From a checkpoint of a small transformer trained on Wikipedia.
Size: MLP 1792 ReLU, vocabulary 4096.
Architecture: no biases in attention or MLP, untied embeddings.
Training: 1180M tokens, 4502 steps.
MLP neurons of a small language model. Each row is named by its layer, matrix (up: input weights) and neuron, and shows model dimensions 64-255. Each number is 500 + 25 x the weight over its row's rms, rounded and kept within 0 to 999. Numbers have three digits each.
After each neuron's rows, "fires on" lists the tokens most often at its 100 highest values on Wikipedia text that the model never trained on.

L5.up207:461494520521458496458490477527525462452531477504534497511488483506477503478537475544514465517474507497453507501491528516484513461470517525529499498478494498503531493482537490500514525494497480479463484533468451513526477516510480490461490492512508522457491457482509469502489514476498523516460470498505525481500516520491512512465562486503516507537526514558499462495500494471531542496492524484467455506496536507510476471552501515413461499464528509487509505488516518505525458521474504508504477533519477495503515518457532539540530496507521484512491477473528483502516497444495477513
fires on: " B", ": B", " in B", "- B", " | B"

L5.up1403:471488485533524517501490472529533507504486527533499509468549509482488526473470507524481510492498468529520523493505489534464484493472542491474470457477488459439540505517502529487521470489517493525484488537527543498494467512480501496514503458471498488498517511492490523524467520504543496513449454458494496490468469479520538520517507470502471479475484474484507470503513514502526507477487515520458452517478474496543504508542509552505509516528513499512532530511471486482543492532486524478512494507478512497501442512462500541520499494505547482495500471529477524504524513485449525492
fires on: " p", " f", " E", "ics"

L5.up257:516536485493508525487474507471498496493468555527519473498513529498540426451505484462489497475474461509511477503476494527522514485508494535486566489437490499523508545461509519471514480508463481479488501451487475458514531451458499474509504498499483554449456502501503519521496502469512476466491511533481476484493522489440495483488499479508532521464513509484444497507451472493521495542480499526528463540440482527513483526527501502530478476505483507500536485485478486471491513448475456490506515490529516487496517456523495507492470499445520515473483515507510526505470532497504523491
fires on: "1", " ", " V"

L5.up689:493470471517530539514539476493465502526489507496499462468480475462494514517503507485478503455522526524502521471514469537471468462483497524515480513559494488509488502431518474506517501545466462486460489480417488483504449528463500471530536479490501537487490480485513526460531523490531511487487486531503507505493494515524485490468465461492503530470546481495489521506507462513508470500461493507520514511514523470502499523487475505494479511477480461487505511502502554453553486526499487472499473491489501505489507480478454455537521549520542499449507520476471500520512447519511453501
fires on: " of", " to", ",", " by", " would", "'t"

L5.up868:481526533531465541474500490514469515507484503475503516473522526505482486481543514504503468495524506548536521488491476512475484481501469485491521517515524477519522481466493512523471476500485473469461486531493472446478520441506500541536512510481463492477522460513511500483496479502498549478489485478505468506542504402478522513482472470484481509505455483484497476521517518452520504558451481466505508485469521488533501494443533497519512476444524461480512461453467488473507510514490516506503540470502549511519540479519495474492491510485537488494494471523477519505520498514474450493
fires on: " D", " Se", " Be", " Sh", "h"

L5.up1443:433481481529480540493477519459475499527489528526493496497519501514451494464529531514496453540485527495525515482474494475524484494476516485536472485516472506491531495477512492562521498502540530525488548507500460486486460460510444474507505438536557499496496497533506508489514528512540521492475471520501438466504498508538524496470499494509516537519524526505504510504546491492501512535481554491494500465528484484546504495450507483470553471542510531522510493491511529534486520517493499488539511472542509505508454502468522500559504463504484483470486509475537470530490526505454506466
fires on: " p", " j", "E", " he", " E", "w"

L5.up1763:509486490452499495501500523516469472512502487503485522518493503446506464500523468494484488453518488481524456526474511534473504449511494524481520506465489519483532495512506507494526445541505443543471531504500519483492473506463503484437540465462507532502520507520542452518495498485504481479510520533467487470422490491512544514470481503522522469505480520579467519509524537499499497522517508492510480483512498478539467491490536488490472473516532494530519476522471540513504467484455496479515529474508529508503482465515511517512500491524501518444517497508510500490462512479502520473
fires on: " \"", " l", " L", "″N ", "he", "\n\n"

L5.up841:544489480511509485500510492519485501506495483473513428540498467494508499518477497487535533489470468495495496508513527482493492512516496521488534514491511520527511499464476481477516527484436443482525520526492489533460464522495492524504446453495540523485508461524486422507459529494522496518505492454481475536458508515527474509504554494458543513486480496514543475497480506497503514484505480511499479464508506448517501568541503500527469486563509504467497541471497489521470476456532508517495469508488475510517495456485534492504522501502522527557510514463494539485484484500493496524
fires on: " \"", " dis", " un"

L5.up632:472495430459517511506489498535459503453495497530510516446522473511517492518462481480487494473504513509498519503511499512470483488531478466436531471528486510509482494511510490493532462488542531494543515481486477515503478524474544495485504492500494521493486491503534499515469513502464478529483490483464506525507473517448475506495447518508501525486520514498537494478474496559493486484496527494504516470501492479542475483517540523500485499455494495488494502526467519473494497510494481480508505498500499502510557523504521483503472526551483559496547477471489456521504496462516513493
fires on: ": ", " of ", " ", " over ", ".", " | "

L5.up1538:509477504483513485517539504500542482461454517498490494489460448507515470471519471517508493519468536522531493471501495508524491518485487514548499499494523488550454501483478477493535497458479492469482468448502519496486495512453493471501537517497535513519473538489501544496476480519536490478480530517491524520545455526477527494470494480490486489459537525520479487503513500525485492474501547524469474536518498526518477484518510503495483488486482455470487544560496499444548524516466530530497499513460522510491482518486479457508509520511486538482494510504538542481473503468491511513
fires on: ",", " b", " ", " to", " by", " known"

L5.up99:553494473526467529530501516497448487460524502527489516517482487473506501514527476525524510492491481484504490507464528503509496503501519517500487538485526499511500535528502518500502517469474513486499561516502453505470469502488490554522484516515520475464488495492518499500527477529492507535525507513509479527481513473520505497454466533507447497480508527485530483539482458507490522464539500508446548551539535457477493498539526501493490472496465476494464480492504535503489515540513493497503484481467522493516486530497506528458523557493455474505499493492484490463511512465485556519
fires on: " ", " r", " the ", " M"

L5.up575:471438533503524569492517490495509535485512511481484482465506454504550462534460474523530537492494473493506467520497470523511497491520463496501494525462466482517504522499475464526478493487459486515479525529481470542512471484504504546505463479512534501498491476456478510500478498472486468472503529465513453519490462450511532509520555489507522512560437528530512521503484507536490494489490488482476500495542495458474490504505481523525525505503484488453500527512496495517482479563489550502527502505501449476435483510481518516538515522510522487483489484469482474478535501502496517519
fires on: "-", " re", " de", " un", " ("

L5.up1297:517489484495510485516472526524503491464464464499516517474534497493513494496507505514507534483494473478512465499517485515482499497518495507473430509466520524499503512532502519471494484500500476488501501514493476498525506484517513533457509468514508537490516488498495477451496506459473547473500513513483521530499533484487534511526529484468512525503503511538459517498488500547515432511548503514507469500492513485476507520538475536479519485521506520525485481486492517507480461549542469476504513497482481480524529464535500531475493499494478503459525557489486471522519589489487504538
fires on: " S", " the", "- K", "uk", "y"

L5.up504:510550508540521484462478513472515516535507466466490474525489451520552520476495474503458469515500485510479491518516479493487529499519516496520527461500501490522490506482470504468493511538493539513485497513519517461550526516493524521514542465496539533478552495492488448526491474506518481500468481490526522528507516492495504508501528526521508544522496511494487457467522494500514510491504459545491461476516522464483513540458504476486487475502515483510489489500376523478490488509464488551499501502474486479530476522476489468504531497534483501519491481511499509485515501493518524518
fires on: " p", "-", " ", " scored", " first"

L5.up767:534467495570516533549484496531538508479461527472515501496485505446483487509468497523511501546516505507522510501501478433500541507491462462481488488510524458501455506492535454495475498514550483528487475521486512519490482499485520500521470488518491474469509529507495545479487513547473492529476498516492473501506489525526501503534476482494504520542487543505528564508490519502519491515493474460503532494484503503513487469485487520516467541469514505504526433494481532485511524481479488481548520488490485505516481526487489478528482568478500518512472494470535527526498515542496504531
fires on: " Mar", " s", " c", " g", "s"

L5.up455:526499492507487470490475521494490535497451474528502479491523498524487472524483538517513482510507480454488494563509495525546485516509501499469473522481467492524504505487466470540503428517500515488546463517500516484521517525504520457531465477492495517521572507532439531510514501476510485524461441489535507509523489481538513506473496507478506483493502505475510501497464508527503458506453501469467478474487509516496480494479522484507526526485501509478508510510506503474515478451537491500501461548483513473505465479504508498467487507535524467491529484504521500510558472465488512519
fires on: " w", " out", " s", " h", " up"

L5.up122:497524495499488488484523520508471482493473482530513487546506515523506477526516516509477520481510515501525466503499507542509504537505502480524471501507519469492475471474459493501498522439464505481517506492480504555498502470475511534516472513507513482502506473477516550495514524542514524474466513498447430536508539416500506536530489481505526493508544511479501504497539488494529562503509501482483471553485490507529504485499536542503508536473506508500520455511492470502497478497491487494493487522515495462456521504491419532527490535532492457530489494491468517523529479546502501526
fires on: "- ", "ed", " help", " for", " lead", " the"

L5.up558:492494503469544526499467505523496503535496482497457504488523472509527487502448490482492529467501476468521499489471506510460467541526511464448499460507519541515466538490467444513497525505507490512504532489526531456461501503531512504499495518495554550500508545497472552524491483490533491520474511514492498473502544484511510491476483480513481474561475492549459534494542512463493489473465528505485510505465524462475462479507409511486527523527504449522480477505496509455483541497479505510508503522472454477517558516509476508463504573554520494548532496475544494478484499532484532485
fires on: " comp", "omp", " Comp"

L5.up214:468504476497499481508459540525487441522550496513485481538519439519495498476514491480507530496554542469489447509512498532478519502475511447478528459494518470521488476501523547474507510479480502512491560467487506474506493504490519500505498525527474491511525481518520545584499506520501526522473493514480491508491477469520475485524526518491524496536481488491540497525462511508488530478499516523497489519537509481535504488468479513454511473545537524507545524513512505507500465468479495499428472503448516524477519497513495507510467494529506490482471483500490498517501507482516477506
fires on: "\n\n", "\n", "."

L5.up100:500448458539480495448557473557501540501492506485491495496492531497492491516536518500492489490497492497515476491489545462514493533481495453502463541474552492506491489519475485487500529520517498445481503535549525491507512487510485521509528455507477497482499489491468473493470525513524481490492505456488514512464486520483475512466519465519506514483497485481492471485496488514503521526553505487517546521475476507514469515513521483459539463426495471440492486511509526504491462505453474493496515486497483518487525457486463490518534490528468470438486500508495500505478500521490532483
fires on: " For", " in", "or", " for", " out", "he"

L5.up1303:487516516530472514493503516524506488493452484527528499451472491463490491482507547492410490514533477464468529483518506509475506543480539531518512501513509544508520489536502465512516502491498465526460514525511500514459509491508502489462487501489472482509486484518543471533508498475509473492512457545485501488519530451540483513513497479530512487531482518478446467484466494509500566514466489485511512563498515498503490499520480486512478477486486492504496521501484538479508498501494475487500490529496479501486484491544522489458520518521514515475512517485548502520521488508472478470
fires on: "e", " Te", " w", " Be", "2"

L5.up1593:550497501483538475515500530514494516509486515514512515493508470504541479523527447511526506492522533491530535468466524553521526496532480494506479536456491510431526495491513476467501458561516475481518526500545516531506491524529506514471558502457498522508521522499470460477507487521505479557518502524509484486495498502471438519468525479479503486494484530542508509512498522525486525494509486474534493517523476549507500510520521511485467542504485467512515468504478482517501455506449490442517482552461545536510482474496456477455530522538494461515483523524495542487487545521513488488
fires on: " in", " out", "ed", "/", ", in"

L5.up436:506487464509448527551514506489499491525487517506532520510522487450492505479488519486459522489453423494511495497498489481457504506490478536494513482468506479521526499461507490486447470498510483481511539479508507485504477509512537506515524507503467471483496416514474521485508506531416480483462518548529495486484487504536458486500494538502487443511540522468510546514514510538502472499535488443537504506520506499502459508480476525509510532477539448529512537575490516498533478496483469501473496446517527519538477487465520524490488482493490483522521528492499478505534470480510528494
fires on: " K", " W", ", K", " of K", " | K"

L5.up807:471447488517497493492504536502557509484514472514469504492551517484549492516465454511446508506492502516499494488508472456487525514467477517484485498534515476513497538520501457536485505505461511479523504502545495483491481540472511489549519477538519523492524474471532482522500531509482503481521505498514545485534528478485492505488455522480515549482535511470448510500477481479467501485473475460515535498507532489479508468485476486502516480493530519476515479497517488497467522526528461501514471586483448484527501466502504489518505513504562503516510468517491470499499508522508527491
fires on: " V", " R", " N", " v", " fl", "n"

L5.up955:477434520520508468522512510501496501523543480520473547494514504480507521531486495494511513518469457533504453505506504525468542539497477502488530519488520502494405460462500454512509551521492513546497514511505504506507488484438456459524493526501497503525504489513512559454485492504537505475479489488509516488448518453495522511501493524519509512531491496488461481515481524533477498487498521493505507489511470493463526468545524538536483507480534519495554504496506516505499491529527478526512529481516498491468465489493534498518521546506507493513513505443512499543497475478504471459
fires on: "-", " June "

L5.up762:547519494506492492486490507486493521513516511526497555511509492526499488501499506504493476505484482494472489476487498513504467467499534491548497474496441503504491513455493526466551483460486495525510487468492473518532474501471517464502507548474482491495511487447485565504505536502484536459514535483480495490492499510510526505534526527546461521563477525506535498506501453519508496494542521478483458483493535480483479508517522405474519493523511501501476537483474515513514527505554526508509458520525517510483453520482472525495416539465505499483496510536518543485502521531510535530
fires on: " H", "- H", "-h", "H"

L5.up884:514520513485481460511528455467505477552495480546487486507535446507529488490504487431492483461511502503559470492499491485531511484541498498508503511480482467454491497482481462502508465548492492542482474497524506512509513541472500498481475526531503506502507515470492442444499517502525493510489484476523505508472510531529512516465471501460519468500520550503454469496468523510506517499460508507515516482498507507501497518525487519449470457454478515521538489495510526495498485468523507483503493486470496504490484496483518514483446503488504460477479519474484518470496504542478555499
fires on: " ob", " t", "y", "ac", "aly", "ess"

L5.up695:520556538507479489508551526507510487512511499541482505478498489528514479521509462493504484475484512479516516485491530465508530541563490506536492517480517446500508503497485497483471480497499501499516488514496483484482495506480441474491511481549501521506483488503482494480458525500505517488529515525506526522542444482487514461502479561507441490515437571508497511510501485482548513501499505536491487544510508496504515529487486483516465513487512476515520514481506486514564475501538499514458470509524488453543493472485477556516484491493524505536515508515485489456500487490486504539
fires on: " pl", " pro", "l", " Pl"

L5.up1648:499487513506494469466491475496467472497489477488537543464498515505511486519540465521487497528512494514479554453510477497491525511576533486535522493474501507459528510461514487496497513478513513481499486505503466476542481520470497527521502495493511486444488512545414532499505464473506492513496497474511488512538481519465515480516457487495423504494489497557520466558512528511462518522540486490503508478487436496474507513503474506491548495499502541482486573531487514489489509584497487500474500487481543487514462486508503539486459508514490483525500482493493518485490490481496497504
fires on: " H", " of H", " | H", "- H", ", H", " in H"

L5.up1657:493516514500502498517515520490512470475561489501497454514478515462502471507484487510543487513454524508535540486465468485460473526501504517471494483482497473524536452491496460525508548489507506534520560474502490505551501499468506572492468482503501511496547471496528490514502547472515476506522501501509520531513518462480491479490505455487513495510499467543475526488507503547481518445513472487473509554496538523481523484487510487517561457532517502442460514499495471448491476522492509514514503472503462485504464492507456478551482487505518541479533499508505472514478513507498513517
fires on: "-", "/", " '", " \"", " “", ", \""

L5.up182:454474497518476422508506502538507449518506525496512513536541514496484495496523484501539479519502467495505522572534520475500513479538514541478475467490535490500520473497513467524491491492482505496479522468519542491533496514474475501492490480532508502492459461504488511502534515459432501507489527480516501482487514533517480516500512517485477504502507504498497508459504461486512518487469452464526479544520489540513515501514504493490490516480485421479511497492501528499487507506535508511521468546510519506494497536483513472488532489529462501454454547471519515528504528521489512488
fires on: " B", " | B", ": B", " t", "a B"

L5.up518:490470499505496506510481527507487516491492517486459524510523502450492512456443461471506434461500452461479506515495518500485504517472491495481510549502490503480536566498508500516527524503557515510475471437514531488471512454509490502491494497468472473488499479506484554543486484496515481504478476494453489483473500499476520526557532508478509516497533518503537493543506501486500471509467487461546456503497471533525513496486512479478526516526510501463573525511500484498468516485481501490484465478499457454510507491497456511534482485517496519468522534541540508499470526502544473472
fires on: " that", "r", " Tr", " pr", " Pr", " J"

L5.up1784:500504514508487517508503483510541477484480518482529527552493501480499503511488510484463478520497523496478522492527514526484491522500456496502517446534509498501504480525488512492526551515490511461548529549517486478490566498461487472492516502495509505494458528482490485506488518513514518495504466542513510549495536522483507536487484465501512497510494533504481531471501473496518555503460453487498494525515511482519526519497537484451487499474495469489519495474488520528503470500480485503506515506518536464477485516508519488472483561480540498514488495471498496497464533488530513508
fires on: " ", ", ", " first"

L5.up12:495527480528462502464478530502507473526510554529537521512463458424507472510515477505490457494478496518526526498496491467460540474534501495500510502460505493514504500500515521507521493475501495472463524454493490513483469486492509509467498497507512500498523471491496473493497495531505459535478545495490499561509554519514535508468503541467536516489442488500531480510465538527511478463507459502458465502499525491500509518506515507489478497523542511485482478514504535429509510541482510495486516509494471490507529505491539506489504504524472479461493536486531521498460521473503508485
fires on: " ", " the ", " of ", " ro", " was ", " \""

L5.up54:539507515512538486512518515496518530485533481510519506555509495516494487500473496515476506506491509464510487590519522519514496506465531509521479479540511523471505522515555508552539528490525473568481514478473517495503532496483470509512468505530491485535483498498502501495469498489495485511449500500479543487520495448521501480513472521491511485506553476510503469518491517506500483491452510527484465499490503442467474542505460479530499474516486515497489495492530532545502534507493488488508479536492521489528536510500529527505480477532492526495506566481513543508538510536467544503
fires on: " st", "t", " at", " St", " dem", " w"

L5.up826:456508512474508524493475466494506409497460503509487518484524530535471525497518494507552491507518498495485522534539509500480483517473522526552493511549516490475541470551489504493461506478526535487507438491469495480489520500475511494504485512529453491519489481488502505490511485547496513533466508489484499481475459504460506501507507498473498520505490532459517559551461511515542494496516508507442499466493458438480464508456505466488487500497566509509515535478481495504509485501502476501532519560509503516468561457520502516478483496503503516543485437454495520506503495503498524494
fires on: "\n", ")", ", ", " her"

L5.up916:507503537466514488463529476523473457529512531535495469478501435487529553545487521560484494494478491477504494541493520500475513469514491483507494522514515489510503504490490531464495492475492497524497518544475510503498495530512487479500468503455519500487484570487484502530505505480501487512539531513467456497486537459541510465500452495542501459506546493529492502493503495494523505482523504530506450490494526478451487525499513500506486495456521449538539482442519527491519502525479513505519532513493482501554502496497509504504473514527505475467481530481443493508488487468517495512
fires on: " comp", " conc", " co", " occ", " C", " arg"

L5.up963:464485537515535472528490520507493511474506490504477532460518514471475503537515506499500516497495483504490520499516506498484543507472503492517517516479522517508525546480502470499536498471495479474492475478493523504486521511528513507511522513508544497526480501568479505475511434513500505504484490508483476492517499515494476532509507447527483492513547570523528520498500502491515529527506476421501469501484516534522523485503493499504499545488519486511528427479471547469539483586507523491489500539500455510521537502470456495492485469479521480510506505486484519453513485531512510475
fires on: "ic", " int", "int"

L5.up1692:481471452524523507487475509498502506522481490504492504511492502504511576518484493473483507530533501512502496543495473511503523493453466537561509562508490491508499522509471504511522492509524552526510475542532473517521544475494485534472495476501439475520503480508465493533488487487481454507493508477491505512529519480508531509477491518519534477524494458485494533516459516505455498487523452505493525471488494464485537507525491499491534458529485500508486469516539482468513491477526488493492518490520498510542529501514474508498498463506511496487493528469518512513521516508481533547
fires on: " St", " | St", "y"

L5.up114:477505524507476480483499482484541479481459506490539505551495506493513495493450489490512505489496510524497534488469499501523550510468523423510434517479518448531516499497517500456502476493538524503517515471517510505495513480486484541508461493491521524477463501514474450500485521488466487490468495476553495520503501539539463470505450474512452475495446459503507492514473506562514483505519468490485503525519483490481473534502499524515509517548548559471514522488466490528515481465453494463531489474506529480530499503485460494505513510513503486522557521511505484511545468487487443488
fires on: " s", "ies", " under", "s", " form", "uss"

L5.up1276:521479494517481496487510515503489457482526513513514500525510474477506415477496480493499499524445483476489497518521462506493493532518512460472540495488480540495499507486522518499491530452489529453482523528508487458480484464499447490481485534475517505452419495476513479469528511526499507526521521494520496534480481473501542507494507523473541512536504492497516538482508496496518515487520498526529557480555509477497522500469439509482538482474501516458506524496507557469511487557487485517518513544488528532466526457520489495477497472496543502494508513512529485525483481443486518505
fires on: "R", " F", " M", " R", " "

L5.up217:495508504504496537496515503475491488471467458472457518490476465515477490484483508456439512513497521533519530502475506484445504508509479437520508504503474505498531503462490541536510504474465479494482529550507529530499470533486525504470534515493479500499480451503479516516494468517496464510499520533478510525480522464495490483514448503529460467469479518499518487508528531534532447486474505534540476506530490539527511500488491473479550508523478503426561494504508511499517527505541516519501535532506495525513452487501510504505514456461542489526542502489489511465501521505506480474
fires on: " a", " A", "A", " | A", ", A"

L5.up1356:473486518497542501534424494486517487503517506526494512500526520537486525491499486487551496485520456490537541503514509540492544484536511519517526515497509512517489506446504447537501504495448506483511462508537492485546527471520513483497507484492481488524499492493492524530537544513491492482469481464498486490529471506468500509519494525515450503503529523540523513508525467491506505469483499491518511496511497512460486483485537505474528484505519479499511494471551502475480503501479490486475503499466497533483487514491539500519531529487505540484508489488486520492485438492498486521
fires on: "o", "i", " Bo", " Co"

L5.up1192:467566530486472475476532500514448469508487497513495521480493472508513456519570491505495524498547570499492508503552507505518486506510525489489491544504515528510501503564515520479491496548501472458494532508493458489493497484523477497525553540506476501465528495491500548505501498555519528508492520541552500515483516492532489515470516478485506510448512536540509505494485522463507497499468498483499483493510479490524439521532472463508505495469513534477552481503486549498482520463472512489507511482504473461471502515474518462499506528512483504506509545512512531488473503510496490451
fires on: "\n", "\n\n", " rec"

L5.up1790:499441493502542501481493494479502458501493486503518507469521478487506512473477489514500496504504481520500516494504516513487524468504432493495537530486448457499479542473480457480505497511499536524513533485477498498455510487505509501495521521471469479484484433481487449489497542456491535461474518487552414507521539517494474470487479513478518485507482524479516526484497477521508524545466491543485436533524491488510532488502506487477490507506481504497540499533479514505526527542501475497465511501500511507484527511516496507438493477493516546552532484485548470519511499503502499428
fires on: " E", "2", "==E", "E", "- E"

L5.up855:521512509517489501438455524471507494516487495468525457528513501477514501501441484470542477535504494478483511515488477542490530513493481510502490511536497503472525505471546485543499490490483476498500521482483505486463488424449452441458506520478481515488467472517463524497464470475537518501482496528486486469526523472510473453515518507508452501469522513521536519494532506484519525525531495514503506518472497521527500501534526484531482514500581510476489476520541516470463503510442462522492499498482504499454477490547543510459501496497480507493459495458512492507492512456508535496
fires on: "l", " Pr", "-", "r", "ad", "er"

L5.up745:510512494463470530466530481484524502500499493501530459512528550499457482509488449471487447505468450531479475466497479514435520473499538510524492502471523522511520470524511521585527503550473501476488521476503493502509473508510450513469529510509485485468518467498505519522491495459516474512515442474524528513503442513498519522492500490533503455497516509519514466470519503492482493532464531510471528438496482499529473443495489485508485505513495508494510475535509551512476476478513510509475513500512507484478518489537465505525461473510475500500506540454497514523514463477466487495
fires on: " B", "en", " | B", " of B", "ad", " and B"

L5.up530:488497484552528505484502474538516474471481505520515467502508489502561489498498496522490538513486498478515554522535503488469530503493542512494479535451520495524505487504473491499490534497471519524499490527540491498517482474463540510525502434495495532508531532515488491491445514436494504463459520554500457542474511542517480482479490483498476494474506530491505512516489482564488499494473456511507525490485518480504539502473534492511486537518498529452522498491500477536516486510474490476479551511508512477507468487528500508525496465545507501481466497498480501459537459473485494516
fires on: " w", " r", " R", " s", " rem"

L5.up1031:524464505475517484458496472509477503478508554481494512509520475480495525477534518484492462481461517517546529515483435528505497504461506512531512552470492493503494495499490483478545456506518470535549492449499489478513506524508496519493499471534449491489509504519493487521491513520489479533478502488525478522491512479529510518469480506475466507500500482502483461500491513493507499501542498529487502544515514492525509487501461460486490554456478423486494497499498505454519472493484485512516512494485509507495547518541508516526501446480484470488484479498504537505519467465496505518
fires on: " St", " st", "f", " of", " St."

L5.up1427:484510524554548528525512484462495437465494460514478535486491481514509490481491497495471450513513489527502480525484506472482499540454433498465497518544470526524514488512524520501535513501517477439485558516538439527503462499488493495513570493545506486482486494562520472489474484549493470494516552503473555506514506461477499502488495529507523534479478493474527525489495522463506531494488498504506529458457508532494499494495488559499447466528509505497511472489501552520528441500496527470455515524495483506507455490479473526448510517503506504523492505514533456507527512502459509527
fires on: " a", " A", " ", " S", " is", " on"

L5.up1608:499469489510503519549484526473495470551506519456489500482486534572536431490514495474501519475490497526558541477480465504505526537480477528462492491498523474482486494498544494581533504500513506500503485496508494546508492458506474480503499472504513518539571536495427518505513507482461555532487514499473523437503505514501499477511514498479459504494504510485518478496528453512484475492452472473513478495464479488500466528527512527516535486472523498505523484517509504501504494478506501562501478519516462527520499516502489502482500543485509533500475516489514462449520501543499461498
fires on: " m", "ar", " occ", " time", " l"

L5.up547:497511525524454487497507520529454514484496484490530494474492541527540494483484520505551496507487546484486454545478467491513475473503537486495469533519483503523507486507465504499518510487475484506499522506505502534517469475484500488458489509506478478468479475495539480460502516483464529492516502517537547476503504522505508476478493486525504536470535456502512484547502514502477483511500547507490473499506539485519472512483525503503466467517541525526486504495464506528493530490514462468504484480498513489512515490449532488475473521449481481520500478486509494525521530442513461518
fires on: "'s", " reg", " par", " cor", " Cor", "ing"

L5.up376:490503518505484516453465496481502481419466527523485507560487487468535507500536511490505504489506501485544516506515413495478516481514452523469476551460489533503508519462477507466514480447457488517458478524504471470487513497474482516475484494481491463514496488486482529510516489471533456487482531517499514481512493522508472475497499519520503511491485485486494531508521498496558489483511526532523557473522494502502524525478488464481462471496490479508482548453515508503499532467475459492469502505460517528451533525531516529501508476499484529537484527482513512461486487530482486488
fires on: "ion", "er", "or", "i", "s", "o"

L5.up1559:463456474522484497466536451491513504510515510467492496490494479554473479476524491508482481502500447529509513518499493473501503515482525533554518538488474506541526508469499519497508508510512467491500512526498506520497509496536533504473487487508500538544544478509440434502449477493522526520506517469488438543527495510494529472470503515523530475518556503506486449514440479504503516495506485509497536513497533516559466513497500474509476470506507532494544505505509493526523522474472519510483495529528498492480498492471498480494539472455527501502519482522498465531491489526465497457
fires on: " for", "94", " lim", " long", "s", " For"

L5.up108:487505517516497508479530484476474479547480517457494523453443462534507509559533478501500508547509511533506489519513492548495504516475507427514521480498483491498504516498478488455559466500466519517497526514486483475499481466491491568473524476495515476463443454516495507510521513483532520478492513522487523542486453490526503525549538507530494477494464599486512484510510517472481485512472502509515516528504479472495465493504487524517526530472491507484522521498515495483514485498476503453540480523498508502504543494511470517502463478510439510474507515471506511518535496455501480505
fires on: " as", " to the", " by the", " of the ", ".", " as a"

L5.up896:518533501523484514516489512531532511510473482479469504513478470488474522489550543538500510501491477508547491555530519503492511509504502490461509498500459515499487485499515562470531496507458480472503526498535499515522464492479492532501527475465486496515469473506493492480519501484551534509512500522509471546457462481481509490476502522483504493500502491503533508485504506522539499524517477495529522501535502506528487477516582503525491492506501466515551498531497498512513513530513491520551473523423512477545477459488503527493518515444492446528522499451488470480506509502526532519
fires on: " C", " c", " of c", " the c", " a c", "- C"

L5.up1445:542491504498499478491503503487510502514512486481510503484490524553476489489525478460515514520499518508477479500494482465455505509512506516497504533495486531460522540484532452504516489540525526445508474502492482507474495510469503467495548495550525516523435474529494488498465527522465513468515522503499531490520516472456475475526477501498494471483523484491514547526537460497509513488507492495538514481491517532491525462510486543499488462462492487449534542515448505515487491516516490475506505485463518511512475479511515487450532487512518520437491504465498448528543522516511477527
fires on: " N", " | N", " A", "n", "| N"

L5.up309:509497497531457521507534489500530491477514498489481536499540516473537518513515489531484505531461522534514493468461531519472536518464506517485480523550506452476463498497457494538532486502530490510479492494508461505451506521481507496497525493473501515433502504454503519500474533500460560501492500512470528486551479511473494490467494526509534509470439489516474487471488500502497495515521488471494528530477431471528511488528496533532529466528499537535518503494496523515584552520502509511511469508495481528508474526512531549482520503530491520521488490465526521487515510480456485499
fires on: " Car", " fl", " C", "al", " in", " l"

L5.up407:494499499478469510502497513496479525532492481521520538524466481462512422518466528496529487467520482483508501498477514462504517486503492529488459483535510485535495482528473465477569494446479511489470547507425514500522544451495504488520474467537528470535475478497523527500505498520522517477466512517500476513498515473521500447477511526492495532510502503522494496526500495524505489509475492513448510486438550482481493470544509532486501499532482497521520514512502534502501419512467471508519495505515515525467468478530522451491489478509497522502510558457578511459512480483484504478
fires on: " in ", " ", " was ", " of ", " were ", ", "